python train.py --n_head=8 --d_mlp=2048 --norm_eps=1e-05 --positions="learned" --qk_norm=true --tie_embeddings=false --init_std_o=0.00492 --lr=0.000794 --lr_mult_up=0.639 --beta2=0.95 --lr_head=0.0039 --decay_shape="cos" --final_lr_fraction=0.1
MLP neurons of a small language model. Each row is named by its layer, matrix (down: output weights) and neuron, and shows model dimensions 64-127. Each number is 50 + 15 x the weight over its row's rms, rounded and kept within 0 to 99.
A block is one neuron, or neurons of one layer that tend to fire together. Before each block is what it responds to, as a language model described it from the Wikipedia text at the highest values.

Responds to: Military unit terms
L3.down280:41 19 34 23 63 83 48 55 48 31 30 74 21 61 39 32 46 58 62 59 54 68 43 54 48 50 50 34 24 59 47 66 56 47 54 62 49 55 58 96 69 50 22 47 49 33 64 52 71 45 49 54 61 49 49 26 40 40 53 23 61 58 47 63
L3.down320:75 48 41 46 34 20 64 45 51 53 60 54 44 52 31 72 44 58 42 60 61 53 53 46 74 31 52 30 43 53 63 56 89 77 99 54 77 51 66 00 79 33 44 61 46 59 56 45 60 52 52 46 50 67 51 60 58 68 72 44 43 52 40 40
L3.down683:75 20 52 37 50 44 48 45 42 28 36 38 55 52 15 27 65 45 65 55 42 42 46 17 48 38 51 14 68 67 44 51 88 48 89 61 52 55 52 72 68 59 40 30 42 49 45 23 61 24 58 39 62 31 59 46 26 57 49 70 57 74 60 31
L3.down722:33 48 74 42 67 80 51 54 47 34 52 56 42 33 55 55 34 39 61 41 49 41 38 62 54 50 62 49 69 75 76 48 35 44 67 59 60 30 55 53 38 58 94 46 45 48 59 50 49 45 46 49 41 42 00 39 52 39 46 40 44 54 58 36
L3.down860:33 32 40 67 23 49 41 75 58 61 53 62 38 51 48 60 80 61 35 61 28 19 52 54 32 66 56 50 64 67 44 61 37 54 39 78 48 14 50 89 56 29 44 44 65 61 75 70 58 53 50 38 32 66 52 59 48 40 30 43 41 52 47 52
L3.down1084:62 44 38 30 55 00 50 53 48 70 46 47 36 43 47 46 50 50 73 48 74 26 56 56 47 38 72 58 79 52 62 52 60 57 40 54 53 13 49 39 62 36 44 50 40 58 65 53 78 75 34 53 68 44 66 41 40 48 49 55 47 48 19 63
L3.down1472:67 27 44 43 12 44 58 64 59 31 43 63 47 60 57 50 54 38 58 61 45 41 67 48 32 70 52 31 58 75 38 46 49 57 99 82 48 67 60 58 42 57 40 49 46 55 52 55 54 52 41 43 49 53 62 56 32 45 56 12 48 37 57 31
L3.down1597:59 48 56 59 39 58 42 29 49 44 52 55 44 33 52 11 66 55 51 78 24 49 58 57 45 56 44 54 48 62 42 91 87 51 76 67 44 57 43 51 52 44 18 09 62 38 68 55 59 35 47 38 41 52 44 16 36 64 30 30 77 37 38 34

Responds to: Table headers and proper-name words
L2.down1509:93 72 46 53 67 40 65 37 45 57 61 67 54 68 51 42 40 49 92 85 52 49 56 47 38 52 43 47 72 59 51 35 53 52 34 65 40 31 19 30 55 54 60 51 47 43 63 50 51 65 47 80 57 35 47 53 48 50 51 32 75 37 64 61

Responds to: Military ranks and occupations
L2.down1879:42 64 44 61 38 24 82 55 58 56 54 56 11 53 37 60 43 42 41 30 30 49 66 74 36 55 69 43 58 68 33 53 49 51 39 64 58 33 42 56 54 46 41 32 47 44 58 61 51 58 50 41 46 74 59 38 47 38 33 47 33 75 47 49

Responds to: Second word of names
L3.down220:59 54 46 49 39 79 48 64 45 35 55 53 71 38 49 54 51 59 62 15 51 51 62 32 51 86 47 39 51 52 43 48 44 55 56 55 41 65 43 48 41 60 74 38 45 51 49 41 42 69 44 61 78 56 79 75 56 67 40 35 58 39 45 45
L3.down953:55 28 50 69 41 47 42 61 56 24 47 55 58 42 34 47 30 61 48 32 41 41 55 45 87 68 53 75 43 42 97 31 51 45 53 28 40 66 50 57 41 72 71 47 39 39 40 78 51 45 31 49 61 12 64 69 47 51 13 61 55 40 61 32
L3.down1018:87 48 36 46 73 58 47 75 62 62 52 35 44 45 27 47 19 70 34 38 44 54 47 44 46 48 56 59 49 61 37 24 36 65 36 19 43 28 41 56 48 07 60 40 36 48 35 61 27 55 77 55 56 31 52 35 56 54 38 47 47 74 36 30
L3.down1078:80 57 71 49 41 43 36 60 59 29 40 57 37 34 42 62 53 44 65 45 78 68 56 48 33 53 51 61 38 87 56 43 53 77 39 66 52 36 58 34 66 61 28 28 59 57 42 41 38 29 73 61 68 33 43 46 63 52 38 57 54 52 61 48
L3.down1292:87 49 32 27 72 44 41 45 55 68 55 61 58 49 63 45 54 76 58 53 41 51 54 52 43 58 49 49 54 39 76 43 55 47 63 49 28 69 50 53 50 51 41 33 57 49 67 55 60 00 50 43 38 74 54 49 38 78 33 25 88 56 35 57
L3.down1580:73 45 42 59 40 52 30 66 61 38 58 51 69 53 37 49 57 53 61 53 63 57 49 39 63 74 62 57 52 36 51 40 40 40 63 55 29 54 42 69 37 68 71 33 41 42 66 61 70 29 66 37 52 36 18 69 32 45 73 61 55 65 60 19
L3.down1752:85 67 41 48 47 33 54 40 73 39 65 55 50 50 43 75 79 31 58 54 75 64 50 55 33 47 92 50 43 44 57 47 66 46 67 40 58 99 34 47 44 75 72 58 75 54 39 64 60 28 64 34 24 52 33 54 33 39 80 70 34 61 74 41
L3.down1998:83 31 57 27 58 44 60 67 71 39 74 65 74 44 31 62 35 48 41 57 64 59 31 43 69 72 56 51 37 44 43 39 39 53 77 41 60 76 24 37 35 68 69 40 35 61 38 65 58 38 50 41 56 44 54 86 34 64 63 72 37 61 73 45

Responds to: Before evaluative description
L13.down1124:54 68 35 65 28 47 44 40 71 49 38 56 61 00 38 51 44 50 53 44 37 53 43 54 30 53 19 57 51 62 45 55 42 44 49 60 57 46 56 53 71 55 43 46 76 46 53 24 46 41 44 71 56 36 50 65 61 52 68 49 64 25 36 59
L13.down1134:59 42 45 41 44 56 40 43 42 64 41 64 54 29 55 44 49 52 58 46 16 61 61 39 79 67 27 31 47 54 43 59 31 53 47 40 55 48 91 47 62 66 85 71 13 43 62 57 67 35 54 84 57 46 86 47 59 49 73 53 45 69 63 57
L13.down1273:80 54 50 64 49 01 65 46 50 50 48 34 79 19 45 57 57 52 63 48 41 66 65 45 60 70 18 42 57 50 48 42 39 43 65 41 29 44 45 48 66 63 49 59 64 53 63 54 44 69 52 69 58 47 46 55 43 52 34 49 94 40 54 74
L13.down1366:38 51 52 64 42 67 31 25 41 50 41 40 35 57 34 28 61 65 68 72 52 72 55 69 26 27 57 61 34 44 59 90 39 35 57 77 53 42 39 63 40 51 42 35 24 37 66 43 67 49 22 57 44 50 59 59 40 56 35 53 55 57 44 36
L13.down1421:50 54 46 81 40 38 90 50 74 62 47 70 67 55 36 55 41 37 52 21 81 39 28 74 28 51 34 31 50 53 58 43 52 20 46 48 51 70 12 56 41 48 44 41 40 47 79 54 27 51 37 64 56 63 37 48 62 50 36 31 47 36 66 48
L13.down1524:36 71 47 54 38 71 61 44 62 57 65 50 54 46 53 47 59 55 41 41 25 79 44 45 60 52 75 34 28 43 56 50 44 51 51 54 31 63 43 41 58 40 64 55 42 31 53 30 49 56 29 60 65 48 36 47 22 51 40 39 65 52 61 32
L13.down2000:50 84 59 60 59 43 76 57 21 44 54 44 53 42 52 41 45 49 61 71 53 63 86 79 61 37 34 43 52 58 52 42 63 65 50 43 69 40 48 46 54 60 49 52 60 50 78 56 46 32 72 58 99 42 34 45 00 39 45 33 59 47 30 76
L13.down2039:68 52 33 86 30 47 60 38 50 57 69 34 68 64 42 51 51 52 43 46 67 26 27 46 35 38 46 66 55 38 41 62 51 51 53 55 74 12 77 41 26 29 55 37 25 74 72 56 41 29 41 66 43 34 28 35 52 42 46 60 59 34 43 69

Responds to: Main verb after subject
L3.down159:48 41 37 37 30 48 45 45 57 46 58 45 54 66 52 49 51 60 63 48 56 53 41 38 68 62 36 36 38 63 59 42 37 55 62 54 57 19 54 68 52 69 57 63 38 61 56 57 39 42 78 40 43 33 52 57 55 42 65 67 45 28 45 42
L3.down371:43 34 41 28 42 37 80 44 50 42 47 28 47 52 71 42 51 65 65 70 76 31 58 57 65 34 64 68 52 29 35 53 50 38 47 43 51 43 41 71 43 56 45 48 19 41 43 49 43 43 59 42 44 40 31 61 61 59 33 63 62 51 24 66
L3.down1003:39 32 47 42 54 36 54 37 50 45 48 51 50 58 80 36 56 75 88 45 60 31 50 43 55 62 49 49 48 78 43 51 38 32 68 45 47 59 45 51 40 68 60 29 36 63 42 52 48 42 55 70 63 45 51 46 56 45 50 50 92 32 42 40
L3.down1304:40 61 22 48 78 26 55 55 57 12 51 37 60 57 47 58 58 48 81 71 50 68 53 41 66 54 71 46 46 61 48 71 36 64 56 53 46 46 49 99 48 47 34 55 63 53 38 30 67 38 68 55 40 36 39 59 42 58 62 52 60 61 59 45
L3.down1410:56 43 74 49 50 20 74 42 63 84 48 76 41 57 50 44 48 67 44 59 58 57 51 48 66 44 57 51 71 63 29 59 13 43 64 36 44 41 38 68 26 61 53 64 46 51 28 50 42 33 42 56 50 34 56 34 80 50 60 68 82 49 44 23
L3.down1573:49 51 38 42 63 10 59 23 61 48 43 49 53 53 87 35 51 52 83 68 61 42 50 51 64 52 62 25 40 34 48 37 21 38 47 51 61 35 51 45 57 82 45 45 49 46 53 67 62 40 42 47 51 22 71 23 65 70 25 51 53 44 32 83
L3.down1793:58 67 62 35 35 61 31 59 49 33 51 53 43 49 64 51 63 65 40 35 41 59 62 49 40 90 68 59 47 37 44 37 44 33 54 36 66 36 43 63 67 39 37 48 41 66 52 58 50 42 60 57 69 22 40 29 48 51 56 49 58 34 59 57
L3.down1978:58 52 50 20 63 19 52 43 44 59 54 70 19 43 49 26 26 99 48 51 61 57 40 43 45 25 30 58 28 55 21 60 47 31 53 45 38 30 58 35 09 51 60 56 54 49 60 40 74 63 36 48 56 62 40 54 59 55 63 61 99 53 47 54

Responds to: Upcoming year predictor
L13.down381:75 68 56 38 41 60 80 55 35 37 29 53 46 38 93 39 64 32 43 55 41 41 28 46 53 24 55 33 80 09 90 52 50 47 46 73 34 65 52 61 25 56 32 30 55 36 79 55 34 53 38 57 18 65 73 61 43 63 56 23 41 70 46 30
L13.down579:19 40 52 49 33 77 32 68 60 60 40 57 57 22 54 48 47 41 34 55 51 45 81 45 62 37 36 41 63 27 64 73 17 59 46 49 72 35 46 27 37 65 88 28 67 50 17 58 57 40 45 47 48 49 56 41 20 33 47 62 17 43 60 47
L13.down820:23 32 33 80 52 42 51 30 52 48 54 56 54 40 40 70 54 58 48 51 61 29 60 40 70 47 56 34 61 39 40 55 44 48 18 57 53 54 65 61 60 40 51 65 51 43 39 46 47 47 56 50 17 60 53 71 63 53 74 70 57 52 58 26
L13.down904:48 51 75 43 46 34 23 33 60 62 36 22 72 22 52 60 50 60 43 42 58 14 63 46 54 27 13 57 59 56 57 61 31 48 48 54 52 46 33 58 11 61 47 56 60 53 46 53 40 59 49 31 30 47 53 57 56 68 77 46 20 53 64 36
L13.down1036:55 59 57 43 54 61 41 83 61 42 60 57 49 48 46 34 48 76 42 54 59 39 40 37 61 51 75 53 67 42 44 62 47 80 52 34 47 42 56 45 43 46 39 47 58 35 45 61 45 49 51 61 57 67 50 52 68 36 55 43 48 36 57 49
L13.down1320:48 65 43 26 48 36 51 48 40 61 28 35 57 45 68 49 43 60 60 41 59 58 55 49 43 49 57 40 53 48 14 65 78 68 70 55 31 67 55 60 40 59 51 38 61 55 42 27 48 39 54 62 65 22 78 43 50 61 45 48 66 48 57 54
L13.down1425:53 61 55 55 34 34 38 57 37 36 50 24 66 58 58 48 29 25 72 35 37 89 39 44 60 62 33 79 38 72 49 39 29 54 51 42 64 69 34 38 31 48 57 26 80 21 53 27 47 52 50 32 53 51 50 40 20 40 52 44 58 59 56 43
L13.down1699:40 36 55 51 54 65 61 65 70 41 35 58 62 31 68 75 54 45 73 49 41 55 60 61 30 51 48 55 35 34 23 14 19 54 47 45 37 39 48 27 64 72 78 62 44 62 55 29 49 62 76 50 51 52 43 12 62 33 55 48 52 55 67 63

Responds to: Finite verb after subject
L3.down115:60 49 48 30 52 39 36 50 56 73 43 57 52 43 53 52 49 95 70 70 36 54 30 56 68 66 55 35 55 76 29 55 49 54 60 31 37 10 59 72 41 41 39 49 49 53 52 54 52 57 59 49 44 35 61 60 91 55 45 68 99 34 65 39
L3.down324:52 54 52 12 79 29 58 74 51 62 49 52 40 53 58 58 11 66 59 48 28 65 33 23 60 69 42 38 52 57 35 67 53 51 57 43 39 15 58 46 38 66 60 43 53 53 58 20 48 74 41 61 60 57 57 43 41 44 38 60 42 52 47 56
L3.down424:57 70 42 43 47 59 26 35 68 59 48 54 52 39 60 54 58 73 37 63 47 51 21 46 48 55 60 41 57 50 51 49 53 21 46 23 68 03 27 69 46 65 52 67 51 57 49 66 18 47 66 60 37 35 55 43 23 37 55 73 99 51 61 78
L3.down486:64 57 25 47 56 46 30 71 53 59 41 80 50 70 44 30 14 72 60 63 44 60 20 36 63 34 37 63 62 50 44 36 41 51 30 42 68 54 54 27 39 40 53 68 36 61 41 53 51 41 57 44 44 54 44 35 56 40 47 29 59 44 44 71
L3.down677:59 57 35 24 18 54 09 56 56 28 56 67 30 76 36 53 55 56 47 66 36 63 33 75 34 42 33 25 41 69 46 71 64 44 62 41 53 40 31 80 32 31 28 39 69 38 54 56 50 52 35 58 53 24 52 46 63 71 44 57 67 50 37 55
L3.down1273:57 46 54 39 41 32 39 33 48 75 54 30 65 60 61 54 39 62 82 93 50 59 43 63 71 59 51 48 60 56 46 31 51 67 49 26 45 21 45 99 52 38 38 51 38 39 55 72 48 70 58 42 48 43 83 34 38 66 61 72 72 39 51 55
L3.down1376:51 78 55 46 46 30 52 38 51 22 48 19 43 46 60 49 27 29 61 46 50 71 31 48 40 52 52 88 63 45 30 50 37 36 55 53 22 07 51 68 26 50 81 24 37 39 58 48 58 36 32 41 67 45 48 48 30 43 23 87 73 63 62 17
L3.down1495:99 65 31 44 60 33 54 57 57 28 36 50 42 69 22 48 55 68 38 60 57 78 57 67 40 55 64 56 54 45 53 41 35 54 51 61 43 53 46 49 62 28 56 55 44 45 49 53 37 51 72 44 56 59 20 78 51 51 26 58 35 48 37 51

Responds to: Slot before bare verb
L13.down12:43 47 58 46 25 81 38 57 37 41 70 82 55 39 46 39 54 30 50 37 47 69 44 52 45 69 53 47 48 40 51 39 34 58 58 56 33 48 61 50 52 36 59 54 08 57 51 47 26 45 35 53 53 61 67 56 33 62 58 44 30 38 53 66
L13.down171:54 20 33 16 39 51 34 49 51 54 55 46 76 53 78 50 51 55 63 44 44 63 54 52 41 76 41 36 58 41 53 45 34 61 51 44 41 46 35 38 34 61 45 41 42 36 50 49 40 47 58 34 90 63 29 52 48 42 41 53 36 54 22 72
L13.down249:44 54 54 56 43 43 70 39 29 57 27 11 57 51 51 55 34 68 50 55 63 52 58 25 74 47 20 47 45 42 08 57 82 58 46 66 41 51 37 49 59 40 55 69 47 63 74 50 67 61 67 18 68 43 50 65 05 58 43 33 60 55 37 38
L13.down983:43 69 90 63 56 32 40 55 15 49 46 23 52 61 43 81 39 57 68 60 48 47 32 69 68 76 33 63 36 89 59 39 51 54 33 60 73 52 63 37 70 64 40 32 32 56 29 40 51 41 57 19 48 20 35 38 45 27 57 61 82 65 58 44
L13.down1194:49 47 47 53 57 38 67 60 32 33 44 14 56 16 69 66 61 52 21 17 44 74 76 36 49 51 52 73 56 42 62 35 47 25 58 42 34 49 30 24 55 36 73 53 64 40 74 43 47 69 48 58 66 36 50 30 19 48 50 61 35 62 35 19
L13.down1761:30 49 40 57 38 22 57 67 50 71 46 38 46 47 26 56 21 62 48 59 70 53 61 20 43 72 10 46 55 31 31 32 76 73 42 62 39 38 24 62 61 52 42 59 35 52 49 77 53 45 68 45 87 39 71 59 43 52 41 44 30 51 12 36
L13.down1766:62 61 69 39 79 63 57 50 47 67 43 64 53 93 83 39 47 55 66 29 53 61 50 21 50 45 10 50 66 62 53 49 44 39 49 42 37 50 55 34 53 33 65 45 27 56 48 61 41 41 50 43 43 46 44 47 25 57 30 31 64 43 54 68
L13.down2020:47 55 65 40 59 47 42 76 14 63 46 46 29 65 30 36 54 41 43 65 46 60 30 49 65 59 34 42 44 56 37 55 59 48 27 58 63 47 74 54 25 62 60 33 49 24 32 42 65 30 59 35 64 28 11 56 72 41 41 69 47 49 31 62

Responds to: Entertainment-text articles and verbs
L2.down1148:52 63 46 41 71 54 20 38 56 36 46 19 71 55 40 56 28 66 48 19 35 65 42 31 32 31 52 70 29 59 59 65 55 60 46 40 58 33 86 05 42 33 49 44 42 77 47 41 49 62 61 46 94 46 44 57 40 58 52 61 35 50 66 51

Responds to: Function-linking verbs/prepositions
L13.down340:55 35 57 54 61 54 36 47 61 55 43 33 67 41 73 52 53 48 47 21 50 17 34 48 57 45 43 61 36 43 68 58 35 59 53 39 66 45 45 57 30 40 46 54 68 24 16 44 59 37 52 38 70 52 36 58 42 55 66 40 52 37 71 48
L13.down557:48 59 77 44 63 89 51 50 43 62 48 53 61 33 69 29 44 40 19 43 42 55 88 44 39 59 56 39 47 56 46 41 49 76 54 49 45 45 15 37 48 60 42 48 58 55 72 53 70 42 53 80 65 47 42 49 43 67 62 59 54 40 62 38
L13.down591:45 31 63 61 43 77 46 61 45 48 48 70 63 54 53 55 50 32 30 42 58 47 69 55 47 48 53 22 43 33 56 41 34 55 44 56 48 41 27 44 84 37 35 66 49 60 59 77 87 61 56 49 71 47 77 47 33 57 47 37 60 40 73 68
L13.down695:52 66 70 52 19 71 36 28 50 18 47 61 45 48 62 38 57 70 55 37 39 25 46 35 50 47 36 33 37 49 56 54 53 53 40 64 44 86 70 45 36 46 53 66 57 23 79 50 54 49 39 42 60 58 33 66 52 43 57 24 51 63 56 49
L13.down1372:55 64 67 59 28 51 67 55 37 57 29 57 55 53 48 51 66 39 36 32 60 47 33 32 31 41 40 45 70 60 40 34 51 68 61 60 46 72 74 29 42 61 53 37 49 40 37 56 45 55 45 52 45 52 31 68 58 50 92 39 67 84 73 43
L13.down1701:43 65 33 75 51 40 54 56 48 37 75 54 69 37 72 41 68 55 48 38 29 55 50 46 31 34 67 51 63 23 63 57 60 69 48 50 42 52 49 24 44 55 63 63 85 84 84 44 69 85 32 44 50 38 11 36 49 48 36 39 51 37 57 19
L13.down1846:59 53 41 47 25 40 28 58 26 49 39 30 50 64 33 41 66 55 35 54 42 57 48 41 33 69 50 44 65 64 62 69 72 55 47 44 29 31 24 48 38 58 52 53 50 37 71 21 44 60 42 80 52 28 49 34 52 61 52 58 64 44 42 73
L13.down1949:61 45 72 18 40 51 43 71 71 67 69 52 58 54 55 74 50 77 42 53 54 34 58 41 61 24 22 42 51 66 44 43 31 40 39 36 66 66 49 54 47 43 55 55 38 19 59 38 60 35 41 64 64 49 35 37 71 59 86 58 44 27 57 57

Responds to: Anaphoric subject pronouns
L3.down21:41 62 69 43 48 45 35 43 47 43 54 40 63 25 55 41 59 20 60 45 65 59 58 51 46 59 62 64 75 27 64 46 41 30 57 79 24 52 61 17 70 79 54 33 52 53 11 64 29 32 52 77 86 37 61 36 60 53 81 37 61 68 99 51
L3.down45:64 56 63 51 60 62 58 52 50 27 54 43 64 48 39 64 46 68 55 28 52 51 54 75 50 59 43 43 49 08 34 49 56 54 46 23 55 36 52 59 33 93 59 43 50 30 51 51 41 29 55 57 57 25 73 53 61 61 25 53 70 67 55 50
L3.down679:46 52 28 53 83 52 72 49 48 52 41 37 45 61 50 46 50 38 36 50 78 55 27 54 49 38 54 50 64 64 62 49 56 52 50 74 84 36 56 69 46 27 60 79 68 51 47 22 55 25 74 54 39 54 14 36 36 74 46 66 37 48 47 35
L3.down1104:44 60 50 80 70 57 45 49 67 71 43 53 67 71 36 54 59 03 58 25 52 47 56 75 49 63 81 62 25 44 25 25 61 60 46 53 47 65 59 59 41 45 82 69 53 48 27 40 55 52 42 50 54 44 32 59 77 45 54 50 46 55 28 52
L3.down1587:35 46 61 51 46 30 63 46 55 60 50 54 60 21 53 54 16 92 63 64 38 38 61 53 54 57 67 47 64 41 16 55 28 54 56 52 58 51 69 47 36 86 54 57 51 51 27 73 42 41 61 45 44 52 67 70 48 44 45 48 38 43 67 28
L3.down1750:43 55 34 32 59 45 53 79 52 66 42 40 42 30 51 43 43 41 44 52 30 73 76 42 41 50 49 65 58 52 42 56 41 42 42 44 52 28 64 46 74 74 67 54 62 61 40 41 30 44 51 66 66 68 43 50 50 77 30 52 47 54 44 56
L3.down1787:54 55 59 67 47 59 25 48 46 43 59 67 55 43 31 41 57 37 47 39 68 60 57 54 49 57 29 38 55 60 45 65 49 62 83 68 24 61 57 49 31 30 59 43 59 32 32 42 44 37 78 56 48 29 31 49 45 85 56 48 55 40 53 14
L3.down1838:36 49 56 48 78 33 44 35 37 67 41 34 51 43 56 25 54 49 70 50 38 48 65 69 41 76 56 67 55 27 57 07 40 47 22 56 60 34 44 31 67 72 47 34 61 69 52 64 28 38 18 55 64 56 48 80 63 69 60 32 51 58 60 41